config = dict(
    vocab_size=8192,
    norm='rmsnorm',
    rope_fraction=1.0,
    bias='none',
    tie_embeddings=False,
    init='trunc',
    weight_decay=0.0,
    lr_head=0.0134,
    schedule='wsd',
    doc_mask=False,
    train_tokens=574800000,
)
MLP neurons of a small language model. Each row is named by its layer, matrix (gate and up: input weights) and neuron, and shows model dimensions 0-127. Each number is 128 + 24 x the weight over its row's rms, rounded and kept within 0 to 255. Numbers have three digits each. A neuron's up and down rows have the sign that makes its largest values positive.
A block is one neuron, or neurons of one layer that tend to fire together. After each block is what it responds to, as a language model described it from the Wikipedia text at the highest values.

L6.gate269:062146064120186125104116120125175114137115155109123105151129089124099149133120113060119141137140113101089098170087160101129075110121133133136116143129100151105090131108111113117158124146113116149131142148150127094092100110112159119147137094109149140149086103145145088109116119081126124149130123150102162100124163106121146136144104147153109148150116115163177141142166182126140163091140
L6.up269:168129158132178104147166144127126124097150102114108114117163155127126143143135120143109144142124101094139152115095118108117113149103102116116130134131163159108115129149141153148096135132158067097109125127100123113141160118107146153154126088099126134068130150106129146126117146101179131104129135132159154120096104117103106082069125145087111135097157164081112137131133089132114138130146
L6.gate444:095095078129124104145103144115127068143156110101168093138147084159118093094092120158091139146128095074114137178127135128148134128134173178119100126129144156124175127141145126146125121158141117148156120140104141096091117128138125138152127161186107113107151169150154146089105120138123119109109173107139120097146099126089128136147115136105125144160154126128141128135108150102097142129085
L6.up444:108132106125169141160160126112142141113149094153134109109123107117069128145158119092109116148120089115138146168098141162159142126128107066081142132148102162114101149152104118104138123126109154199170119109109124118075110131124138167128137150065105145124121121116169067118081078193120129145094119133130127144097151089137130139157108121143126147103129090147154144125168083110105148132108
Responds to: Opening quotation marks before a quoted name, title or phrase, e.g. called the "shin", titled "Magnetic…", plus hyphens in anti-tank, pro-republican.

L4.gate3:123133120150137133159112122128151153144126160110156138115119149138161139121143119127109135139140175130084121139125170109091155097082156126098098117125120111110096120136170130115092096075113153117145102149128139121139161105109124121112101122094118131160149102137141140143183159108153098100129149098126180115185138092127172102111128091109132145152133147158119101166122140108133110121135
L4.up3:116179169113150090098144082148155136142132083135158125145130110138115125124119130155108144169169139119131117125069180102157136123101126135090125145119078131122100091107139128135111144119123131133177102116112118135107116114158157139133107143090100125112111138156117148105131113106133128109110132130148157136131060107144111171125066102157119152127176138165134116116125095109100109143130
L4.gate255:140102104155102089121172100112154146085160098117129122136160120120109116106177118116145109127169159076101140113133152088123127168131156117121109216149144120132149130106133152104119103143124164148129097096182120129153133123155124114135103142106155138138120141107148138146191115107146134124145137114154144139133121098162109126122099120127139140099105105126089137134114118093119126115101
L4.up255:147106146134103125154132139092166117171068151087100142131120149091149114126141173146122159095090097099146126107104127137099143142128114151074136142101150147160106108138129129162103128111176158121146108061152101127153119097122158179133155127118112136143141153115122143149168119114150102109149114130131119154161112083155119128143137111135127146121128118119094154123122102149159134124118
L4.gate256:126131153148147136134154161165082094169119166128111090139131130142149136094161145139143069141153076155107127113115117136102139109127140109153162133101093162106168119088110134162137081100110120126118104074108113098107138121154127107142130128094089115155133137128135112114090122094109113137086103133130152162140135125146148074131156139139138116112129136074122124140086138140099152117108
L4.up256:135141138097091163140115159194121073103126126158094107115103142144127175087134137157125119126128085177123152167098153154110155134117167134111149135156139142115138124092095112161118140134146125123113107121125123144081122159151116117165139123135115128117131127107147135092144109078125139138164167151142123146155109134082159094113128116105112145152138111151190146134102144150126133123089
L4.gate309:106141114150142135147115125175150117181093150087130125141125150093128122124155148140114144134149134143171161106142115118118132098130164158162127115137105184091146154133092109115083114155123152129138127173155103097135140133174138103163129136129115117132123104152153125102166107104138126130115132154128130096129124122112126153078105102111129122142103085096159106156121114122115141144140
L4.up309:107187173166099090084177096115117109161150108129127156125079147130110150114130144127114139133159132081076072116142165124154121145130135158135140148117136123063144128133137128069157126108139120089120148127108179150092158082162135134165109115139115149130089154126136149138174152112081119123083124123128118145165121128118114139127142106126111088120137133160178124136097139105119119146162
Responds to: Tokens right before a title or name is listed, such as opening quotes before song titles, table pipes, and "including", "album", "film".

L6.gate164:159126111154124156157133161150149143149146084120143114144114097179134110087119157121107117102092047112115142091121205134093110102141184119134136102126084138106128102121126101147113160171122116156154153136155155210108105126141123098112124123126118109098129129149113140146127188114135144107136177080153119131095131138109107130153088157141136164109166110109112115153107172135141094128096
L6.up164:133151154101112136166090201141140145141154148188113135139102146137131111144095143115171152139135099115061167119106136116121134109116141135141134120164110135136115173098153113127111147161119135143137110166171126157130120175124059102114168146123145113100109080167097143128124133141147116153159088072108123133101123131107140106136121162129135121103115129093138141133147153163085135152163
L6.gate280:121144086108125103130148166116145137118132104142166111157153118159114101133067165105082185150134123081125112085149160114099103099178162137142122135154140105135119159141100116129126139120079108103129090140125156113133161153141138083068179148117110148104145152177138153093124151145126158145113113075112178125113156121127157136136137146125106150131129113122117144129124123102134104135158
L6.up280:183154121120112130153099168126100124126139100128160128129105113158166104089109134129123089166130122115111127115127164107116084104167105124157131134141145116097126107189099140155107146163148074131114135151148108167094155150102110139119130093081115141107138123177107165149162170136142136138102173111123164108153147105101131109089132115133064117148145096091103101163147131167125157148127
Responds to: Final piece of a split adjective, often before -ly or a noun, as in rap-id(ly), stri-ct(ly), condition-al, plus whole words like full, final.

L7.gate55:131121135164157149143118131173132105125150136123091102128166140135140107154113098086157156123121114141101150112136096162100096152144092104128134116111154115151118117150116122088095152100105091137088125093110164135161158167120131140114138128099123131157142100153128118121128091155141110144132160142149118102134119134208105089137119144135138090162173090136099126156117074139123136109087
L7.up55:122142130128131117101158120128143125170134172152126150160081073081112111145116164135110102109124103124110113146135139121098117151140124110141121137112137180138127140140111080129087135163124103140150130111131141129158077125148131166132096133081097111122147141098126129126103102113128142152138154140160092184133131093145125092063125088104160131136134123150123090119141141121162121097141
L7.gate138:152123162123137142115161125112121129173166123152145105157152130129135135114066156129094126109162135093110114087137119112097115191144130116166101142105112164129116081120128127109108141143137148156160130105086172081121128164098114145129107114133151147118115098166108115142112135142137156149149119135147134117117121092136158156143100121116107150155135091120160114148102154117154127072165
L7.up138:139121095146159094102120146120128102147119141086150127099134140106149138105104108134085167108110103105114135138117107110118142120111134041123104112116163126117133105113117113133084170149146174157087120092148120191119121088170122123145135111134129129122133096148151160124125093149135134122137143116117139123148110126135125134121158141140132146118105122119119141136128095058162106110126
L7.gate140:113128111136143128155105146128152122146078120121179078147095127113109093147120109107117095149137136143105096101125143143141112131164118109105130143088152100134067090174093111098113123101136079139154167118119123123137113103137112133121128105125137111135152128135158118177155107115120126153093154144145184140099128191116167165101174152103088119129122133135138147099120091139147125150127
L7.up140:162137114117157145118108134127152109081133117129111119121160106124154117135110119134108118105129107130147145113121139127101110139140140115113125121105098117100109117152117114131132112156145104156097144125115122173119119097156164125125100121129111121094152121168108127178152135117094165100130134099173126150156114162101143124109124146107123087166130121116081103128061168123120120127160
L7.gate238:086111138117154110110153101143142128122124139129163118157100125167160143121156142124133149146114134130112121149123108124113086076159139099159144139130088100105105136145174154101143157118190128127121155145117119154142096124120148152107117151159148084120091078156107129140140159128133148133121163129131133104102137132177122170134158120147120141094151175134117120126126125124130112129143
L7.up238:098127116101145093151127124180171135149125110150137151150145114112101093145087103126125145113124139071158106124138133139113129116126129095103134162169124152109139133086164131107145158088135137134117180172146089162106105117102154090103155095119145119135116173110097113102140145149145178153085139112162107107104145151124106145125175126122096172162126182153158124155134127116148115116141
L7.gate335:146133129119116084090161132116151134155162152135120117156165125142127165129108150149087139144143123156106155101097126134126122168152112080146127128093138125136098139148126086135100108168103105072152106105117141129131097159117175144135135155139147118149062114093124140136117123122138107121115143121169095138091128182174130106091119151100115111150115124148151120128157083110118142103105
L7.up335:115153087118127164115129146102146109139148105130101150136131099145118123148122132137107113129113112170060133126183167114098120123146135087145143158104122134126123099114156113143170120155111128103129167110134174138163093160163161106155137094124174104198108122117120132134112169122112148093136159139156127136150197192151141112108112120114137117141121124171113098165111118088141155124151
L7.gate390:157110139130103102101125109078164125117119105135125119136126066131142116164114193136121105121149126147169129158126095108125123191152131096074118140111119139088155107155146135099134117111153111130166109121093131103141069101156114153128139107120136138126109121156121102138077107112119134138111132105152149125127119190127141120125123125083153146105099163111158125085100153139161099075150
L7.up390:084132134108143162134144163122134131139119144144138141143138135117161114133144138107090111103117103169129107133109129126161152119166100163133151151196182141129092144139104118124149126136154081151120108132167126160146109116120171142149125100157109114112176191154090103133084127140125137115095125126144156131197168136096141108117104115128143137105141105127162130134105147103130121143128
L7.gate441:117118127130138117113173100099153128088134103132159110149129081144136115161122135093122113116135126113141144134124129107126152141140162117187140118135138126142125126105145115117119082126146131125129195123096103102132089125157141125115142155077163140156101143167123090134146133138099168102062115131158129129125098153170191121141129133106113110063148097172170126133156112113130068130167
L7.up441:141145102092154148143161099094077111120107170161119132158098131104102095056135163118135136146134131068111112129137180130118146107093149163132124101172112092113141136153127136084141184141091136139124170108157113156096142117148138130128120134133138128129097112144068135136131138090104101128172128141114131085121138120091121160118127103115080165124075065082102126132115129112168123112135
L7.gate493:125097074153182145147144122108158174119130125128179153127138124087193102156164135099092140087136121103134130140127081127124115128150124151159137163087098157105114151109101121169132102110154087104116132125134109155110102128111152170104119100149163129146081157097121114129141164126130117140103145105151136177146162148167147136107142138151118124133105093162094120151133095099145082096112
L7.up493:123099134133166137140117103133108118172139123117120120100151121113125134149173134143126085155090116131131101132154136122121139130184111135120117159124145108160130177156108127144123127151122134097143137164143133144161173097123124155114155139168170108117098165115133147191104161130133132107144158136146138139158185155155129123138118144106112132143125118153101135091101134140130109107127
Responds to: Final pieces of descriptive adjectives, often split mid-word after a or very (unea-sy, intelli-gent, ri-ch), plus ranking numbers and killed.

L4.gate88:064146082126079152110137126125102130083088107124144115116146120106144108152117120111116160139078136115177145113140131112092180098131115133091160123116151161122136126154122130112185143142110120123149113127146066152134149150119158095148137115122112111139114150138138168123164146136140153132130165139142115117120104172132104141099116142092172140090161048138116115081141084099157145137145
L4.up88:102122117139144129174127148127150164129140091129118125160130130108127116163123142119139155150071093100153129128145138114152102099125101099101161128143095147133116120122149129128137145126131155093158095181082103188126118127156153158120162115162134147152098147126113122088129117114118126120191132143107116134097095139117118143102131088111168201127142107153130122126129064123130074182135
L4.gate113:130149128147098098116115123100110147126138142130164131135115124169142131119123158130151149180147129079096146168140126153134145095174141164124140134171126158148097116136119109133159149108147132145159149126149125144099139099118105162140122098151116131084137116076167100139115161122111125145148162147089107102137065079145168138109111158128151150078165114146093109117129143082142135138189
L4.up113:127168114148126124119103151141113132116074108187115150073117102142157129102138153112112160132141102129148101129138142134164139083153147125136161117122118110153127120095114185139157129109159127090106153102125106091121171107132121157183125127143143098107145108102102104161113110131109175126155125132187170121127138135126166111166121144166130143079122129132114170123131143142148128161109
L4.gate388:092169166113146146152084088135093156092092075113152102121119103157157082166171135137156112123109156150130142170109120077115166134133132164126152127111088132089106094097125144129132092105121103146153120162106135105147128161167130134118136114112180068128130110110141069175102126158119135157094171129122155117112099122133113126150085128133139123154112097134164142153157137116161109138103
L4.up388:166105125171164142138111137117113168109110124118167117157098117143131107089111130135173153138128138132126131131138127133146133130139120134174155092110130131139123143109119161150129101059165110159154122116129130130111136112131150146135127131117104135139109168118095157153120128131096155136133102151114166072146108153061159124119122114166155125123142115128116122104162141162108132123136
L4.gate486:130090176114098133124114131082117150100109119134143123115104142191120150134113103133097151083107089105129170110115118158148141115067111102115117114149106144183096143109078147151105127127121094128179099124153104161124139142116156094111136111139133141119147161146134146138106127109160098123126127121125143119108120097123170127155162142196125120164101124103097175141121137116146134117137
L4.up486:085094129154152123164112133100108094124115116129172134130122118174122107110147178156102119122147106126134156150156142163123092158092160146120127122173119138139118133138154165114108087117161109167128132162197177155178149157087137116152156139163102141105151102119133125093134113150096140134148151115134098160145087130143123140084126130142142155143144137140092136140134160066123137134136
Responds to: Mostly dashes inside markdown table separator rows (|---|), plus compound hyphens (self-titled, out-of-work) and word or phrase completions (am-id, over-come, due to).

L4.gate161:135138103140129127113125081082120140129104167104191118167130129145100139128143146103118129084141149107088150114088119085176100112169112107159121127151098132100125100140139118164105135121090114114087109129093124136075177135120125142114132130139149171134129121165115095168123137129102155141145161122141134161108129092100116109140113122115076103150090101107169112131119145083158118114126
L4.up161:141164167126132146156155134097113115128125165070156176178175152121183099108129100129115099142123098122154126112156170117130097123114132125114182097141114130162146105114104119138134069144104097138150159104164121164145143135107156150126117127144124146136118148102174117118105165152134107150153172131142163108164111105125129147122136120109114106169124146131089099144162125109159142118121
L4.gate272:127117114137117116117159129126174129141110146110107176168145114082120069085116137113088152168087134073122129139106170159064164123156133116120164133127128132155084129105104136139124129121120090154166127134144109151137151135162142147142167098161120111118077173116125147145154155126138128145152169107122176123128110164111113154127129129110105171156092147110121113102144185150186139122144
L4.up272:126106101131155107123140126161157086121139096136158097123107117119147176133132130115130110133105110063108095094125122140118137104136139155157088126139084140164130169150159119150103167122140125113118100122118133100126098120170127119118110112136129183155120183190127148115110114128102174148105150149153120168119127094110100076102113119137141116140100101114151155138124113116158122103138
L4.gate300:076090120160147177150158117168124118150142140132124121155135101126148113120131122108133168141159176143103138195150120124120114147126118129123117138136146126101114121140116117090114098157091085103113166135151133140150076161155152157168146096181158113119125134119138168154132154154161104174135129135127137133135110104142115125120109140094079131109099106126124128157099162087099124081138
L4.up300:098139151152101174135135096172099122118140092159177111150106152152148128123136208124098144119165130095134121106148141175122104150130154142162140109096142139133135092169123090109106171103116129101085158124108155084153111109144125150116116118127145107123126128133073104154145118151119119139159099150137143129115139126136135155094159104126142092135158099111085098127110135185150145130127
L4.gate478:161124088116201138127163163185134128152132122113136138107114124121161095124107131105107131129094093118119141127130162112092131127192150127172145119145098121109131130120125100136129144116122124136147148122117060148126166118102147138096108113104158131121128131108126133172128120103110161136132179097137160152127134147120124083084106149083090178129142072096115109139141162128146139107125
L4.up478:105145128141163138096115123170163126121079190071148148164143154091135101134106121103104096132134125131101099154130180152153113104171101104129154095117136113091109139126096129146123151122128131108130097085127147154186172123111159095117132122115110140111130123125156164104104142102132117161124146104123143140158135126120112138133146182104144156179113126110124113106130137114180130120100
Responds to: Final suffix pieces of adjectives or participles before a noun, often after a or the, e.g. typ-ical, undisclose-d, intrig-uing, or whole words like remaining.

L7.gate62:111144112087105152133129110092133117158125121119157120108106093107117138084123134085076134137108124112098192153103101116089142080134092139134085174150124133138111142109116126159098110100060135103081125087090157122153104121124200124118115169102122127147156110118113150139106103082125120118089145091137152120149155143164165126160131104119108155135138077142139127154132166107156102135146
L7.up62:114150113115089102108112143161139133150118110128151109127141147134129082117120128145111159116122109140141134153104113097149122182142128097102160144072137155122122116152103112152101120115136166171136102133141152151134140114090137180144134109122133115113095142143129102112128183109134118151129140121183125127152149102132134154117144121106151087085128108128110123141129123132165171143108
L7.gate69:127154171139128152084115126089153103158145094180136092162095123117109141135117136128116118055118109153081161125114124140140168126099063133137107142134162140154135102147107131131121110134146126117162138092156129153149110145123139119121102157146102111139119156139127164088119122134170101107094126115119113146160125179102103107069108143158080120098117108141114133172158148132141156107109
L7.up69:079146122127162083156105159082152129164093093135109155127147101119134121106115129128152155149134136097166116146157111121124146113100100107120092121142139147132116099114135113120107126099124121142120107130109118133140151118150151167149141102123066095113132161142127158157149089119114117110103163137102115150191090120141146097103176140151106130118121104148159143128154121116100124105136
L7.gate81:105175102147158140131119132156157117175127157154172165165133092129123075154128148130085114125154095124111133168156126126063095108145142142149105146144169096052082140118143109146153089104133133109122136126084103104156130120092152144168116119101129099132118096156136155121125134097133135131126150126140116113136128120111106132119121161167153094131118115165158144164095116126162154159130
L7.up81:119102119123200167132111107110103093145144121127145156174153125114122119109153096107099120152112135128081090114117120135149141108094116138092117127160150129125160111127126136096131170077146105145155100146172133109160147126147119164124088111128092098133122153188147125116110098093086130136125125120102117137126124154093093117136149123123164140116119119143121169162165120151142138122177
L7.gate136:144154108136135145141139089130167113115141135122159114157137085121113138143144140091146098144057092083135146142153128120145171100154143166145126136130122107124126103149105138164138083118118138126116097156075149108088098146133141111149142162101143152135129120171181131126133113112132133164123143125127121169128104131161117126151105099169143124106167144152142090141113120111109103159117
L7.up136:137150105135160145154159119104120114122129138131117121147165115125142194106113113102109093103106149133081181176128123126151130121088118139087098136127133106129155080091144133113110092145146129142129070125122129131145119112111119120109130138095106137105122144151131144086100116128165115152135100137113143146087154091109119099126139130154150187111150138128124118118139148128125147122115
L7.gate184:121140103119090143140130106121165117135095126090161110139085119104110119100118104099127165148152137098130117129124136167115114147144139140173119131129121160150103091147139093140126142150141162107111130140152126130146086101083148142086091159140087168149137101140093096110099158104103127191122122139148128098141129098163119092111143154139056141148159132101161099121143124130122110099118
L7.up184:118141122164122153158148158089106103131122145125128168130128092103101119084162157133126153091134166142110153107165151125134135070137136109155098116115151138101115153109124102145088141133112136151147136132113097079100158128070128156145141150148119142180133141175173126088133144102167121125157110139114154142163140089166138137135110118146138111131106141117167129126124129155175130158160
L7.gate285:120113165078116141081152103148143133103100113129172113147093107174129098132140142149063121106079138098112094160133147115139116092153110115119128107101117167093119143133185117136100145105162123154138149131115150111178114137135167110109081164146136130134108134170163089151131119111110104117111133178103090138148118088130134128109099124136166146178076098112188088112122137147122104151106
L7.up285:127177113099170114112150138137150128118116139146115109113170136092146117139184142096145098161136121125131118162156109112081093158150108090118162124127147153143130137113135176145154138146115143105128123099119111126168146119110116098132156134088162168094107169120136161078119127130139126154117153100134136127115142125165105167096095127110107123134120101156122187110085101126095086120118
L7.gate330:115142108103143118087136134116141100097119151099189150137126118150100129120096157136112139109093115145118114147083120150105120125148104150114113135115136133139150119140136129140117100156146116132131112118167099081155095186158124104112151105161140137178153126135107116117135128155126115096108124148135136170131141135137098112092140168109090143110148132098102124174157198094118110074149
L7.up330:088128113126117094127110153144154076110126102115163150116104137128133113150097141094094118118111112138083187153162141110128127125099098161117133137088138117100131120131125114155116108133114128146140112117133115079142108114108146092108098135155101130128145101139090146125138127110154132163117108120118059126148151130134120141127153144143111106104101109125119122138126141086150146114142
L7.gate479:099128140096152133146151092134113128159137158126141112153107115124149112108062116097113181128108108086085093124108129146121149136099132153143124096132125102100104116156079140130123093124123076139162085140143125119129137092160102136142115151163167149147098098139134102140106137109131110140144135096109155106123145128122178109107170139145126190161132140151108122188151116130138102136169
L7.up479:117107091132125111145125124155152166126146130137143106122091128096101080117172180138138149128115101113139117126105111085094144109120124140119124157123080132103120137122142123082065109106145140130121144100139103092122130113197080130138149105132122104135200128098108121129121112115111132132145113121125100151078135101160155140075118139161089119109100127134122119160158115145142118136152
Responds to: Opening quote marks inside running prose, mostly after verbs like called, described as, or an article, as in calling it "A very humble", as a "perfect".

L7.gate6:118136114114134117108108075137143133108124119101129102152136142115131118106130123102097125104080116135192147141161117122164103162088098146094082131168099121153113151095127127103161118133129118137118119139160160118179111156125134183106156124151120106117119129120120100153069148111122075133133123116119138158146142156108114115181089138088106162140077125157124132143140123105154119106135
L7.up6:164115113053130116111076124137161145127125137106138134117138155092101132126122174080139151130141095128136146120145135130120173140123151161131112125158110128121110119097131136117122077130201150120163110115184109116107151139100122159117148127146134127161145163154115152151124166142113192152163150100115087130111123076097115144124099119176117167115075116149166117119127110128142156126137
L7.gate15:108137139146130147098092101138128131097131112129111123118171136129152126101156138109141170106116149097114100100132115147157110110145147115127145101096111132108130061145155094094156166114136143162114118132128110096118164131136105112141146144181121123157142125117125082097080143130151110128152113111144122150127169115123148172109112124116105151148165121127131132157157147119110112129125
L7.up15:108175165126104169066114161116106132151118124089137126130157115097143174107120147133137163130139157126141134167134104119136172111168106142137107129115145168111149124109156111178178112092082147098104121092095139115113126151129086134127116117109142141146130127105109159171131157131122156155130160116152128093089133144147094133134135092125143112142173086083091152165166115150146093138158
L7.gate93:109091087143148156086136125077116142108125141115143134160129121151113203119143098120103150100136170172127175124140131143098159116106106106116119128164113147154126148137127179071154148124134118158128117149108146135177139132183111124151130127115094165134123162176112126130097110158158125148097152126158162161137144146160151142116129101094143134135158150127143124143178103108154131071150
L7.up93:111182104144131126150189142113115136115176107138122144148117133114096130155124108136131116103133138137126120113123110155090153118137123126127118130090163125113133089150135101151137090103165121138112177128123109130132111096118135120130083141123115119107125104107100093104118168146121108139132120143114122159151156122149148080126178082111114140152120127123127113107160176125140118131148
L7.gate160:064154136145101139151102102071191118160100124099110164172139124114121119137171143133136146104087138111114121160140138111129167082105116139118090106096147116130104141133117167093119107163123091116137130143140129135130177183124113109121156097162139168126124101131122148051119132111135112156121134117146195126116165125141082120133110147113093161145100149154090086140184156130144135131132
L7.up160:130108161107143143106098113119177145106097108162156106174133117116168120159083125139122153097110102151154121115101128140095101086171102155109129100118133137126119101095105092104077117114142141127126122192099110161140155158165138129125126135108127128094115140126123133162125140126144118133098136130130109107087088161143123167147130127162129115109161162100081136140174119122101150123138
L7.gate290:099143123093116193136132140138137104155150100125121106094158111155134110100097131121141174150109122094078141120134174136164157130112119122112158082187135130137133153134137166113106140104122079134115132117157144116121135118120139133135148115149129156090066108134159168112133144099095135145120154062135148091123080152091115140136113131142139121128092154129121185107154130123166115130131
L7.up290:122101121161113142141170143113112166144144141132128118050090127146113108152110103143153125152105135151119137150129121176127124120114155113129102126111136105101121121126177177159115175158137134107106102109156063135115133125147149146168133129132073152112150106142150150137076117135144107146112160108192135157158128112189147152132148121085151105117118131140153158114118101105149122144147
L7.gate378:111161146107115162090055082106171119128148149129123145144152114086109123129093136145153113096108152154087166132136119145174086111154142138138135079169136129115134112142134140120163129129138117131114147142147147140094113149130134141133118103121151143109123131139127137105106130088078092139136153098124138138095134135104116139140102147119101149121135093121078105114119119121107090147170
L7.up378:111155125153111134123142107111179116139095150106154155125140109102155133150120145121144158137111135155139135155161089153124158156111156062143117101144165161145132090111114115094204125129161079119133139125143129090098158103155146172166123170115073119120095141146147104108094135139130163085088122111086161086106147158076089092163145138121117098096138129098147166137108141113169137086139
L7.gate454:142126115142144101122109104132101131108173133123142132157134120132148112127121139110167121129114147097107113178130152130110148091140125118142106095147096130119115133173135131116131123112133116183100154134116122122107087124149107134105156156126147166121115105123158115157143162155146096135116150143098161130136127123126152104139120128174188170150122163129115114128133126136142133141165
L7.up454:154104081111089098137118110105087119116132097137158167162100100127120171079168099105104130135132141124117157108181106069138128117140117139144134109103124134123142142142164154112163130142128182124129135104101093123129166119150137172168168128117134119100108129079130163140169119157120145104130118111064102115129133147167104107122126115169139114158157101112130123137127138112115124115125
L7.gate510:141118116110154159153123113142130155118165076124156147156131126100088123140121159101072131158122179117112132146095167123123132155120148163147121146132131115107134123172167132099107113123175139146106141137106098197126134134107152170087101096155122148188110117111123129139169098129120117108129157106166135175120118099134127116108142143109121133133132124137197151105118114142117081138135
L7.up510:172117126135136131147131136144125144125112106151119156148143129156118150148165160107122132101092137155134158152170141144131152119107106146082132112149132129065139177143150114113143138096115129170116153156088124163119138139126106112122133104141123125121138128117139158135174131134122167096116146143112121135128128161095163163143089117128142123105158155142119155139118175128111093144131
Responds to: Hyphens inside markdown table divider rows (|---|---|) and Top-30 chart hyphens, plus of/The joining a reviewer's name to an outlet (Tim Sendra of AllMusic, Jay Carr of The Boston Globe).

L6.gate200:133101162129109116132171145099147115105156128126172150101118066168148087094122125137118109117070088141117141141164143090146139133109130131103118133147113155118175117116094143090095145123109103122158139102120135145125080173157153064081111148132128130121127124130107116131121114140106143134123142141086118121166162192103138138159079122150115139119107120099164180153147124118105129143170
L6.up200:143132189146129129096138132093143108128140113136121121093097129079103132151130125158108065123118135120116177165093115120113132140122144109097141143167142165109177165131141102126129167171127164106103126128130140116170141142160139129100104144138056143108124150142119154132129124115097126098120130160138117109108119130148144136106144132140169140138126126125127195129181109133162101153127
L6.gate467:127088131146119160124112137115142137114141140109142117131148120159196116166106087117160141097148094114098156101142175135106092137102123191119100104115090069110169152108099163110123107109104106149157100127106142146138154139120111120138170163140133115130152110124106133113090169118108123161127134165159109144127115144100123115169101119131148129132120139155142075144148091107160163129138
L6.up467:144123097103141129102166167127129133125097097118137125103119144093127116100168109133117053113146147108114167134098148111123114096101147164128140134104080160165138113155110159120134130096131115142144093108137125106114120155109141140100105159148120128102148119102086097144084147130112153114087151121134125135162101126146113129115092129161136120099116135185111154164151113142127128199115
Responds to: Perfect-tense has/had/have and adverbs or negations right after them (has since, had previously, hasn't), plus dashes in markdown table separator rows.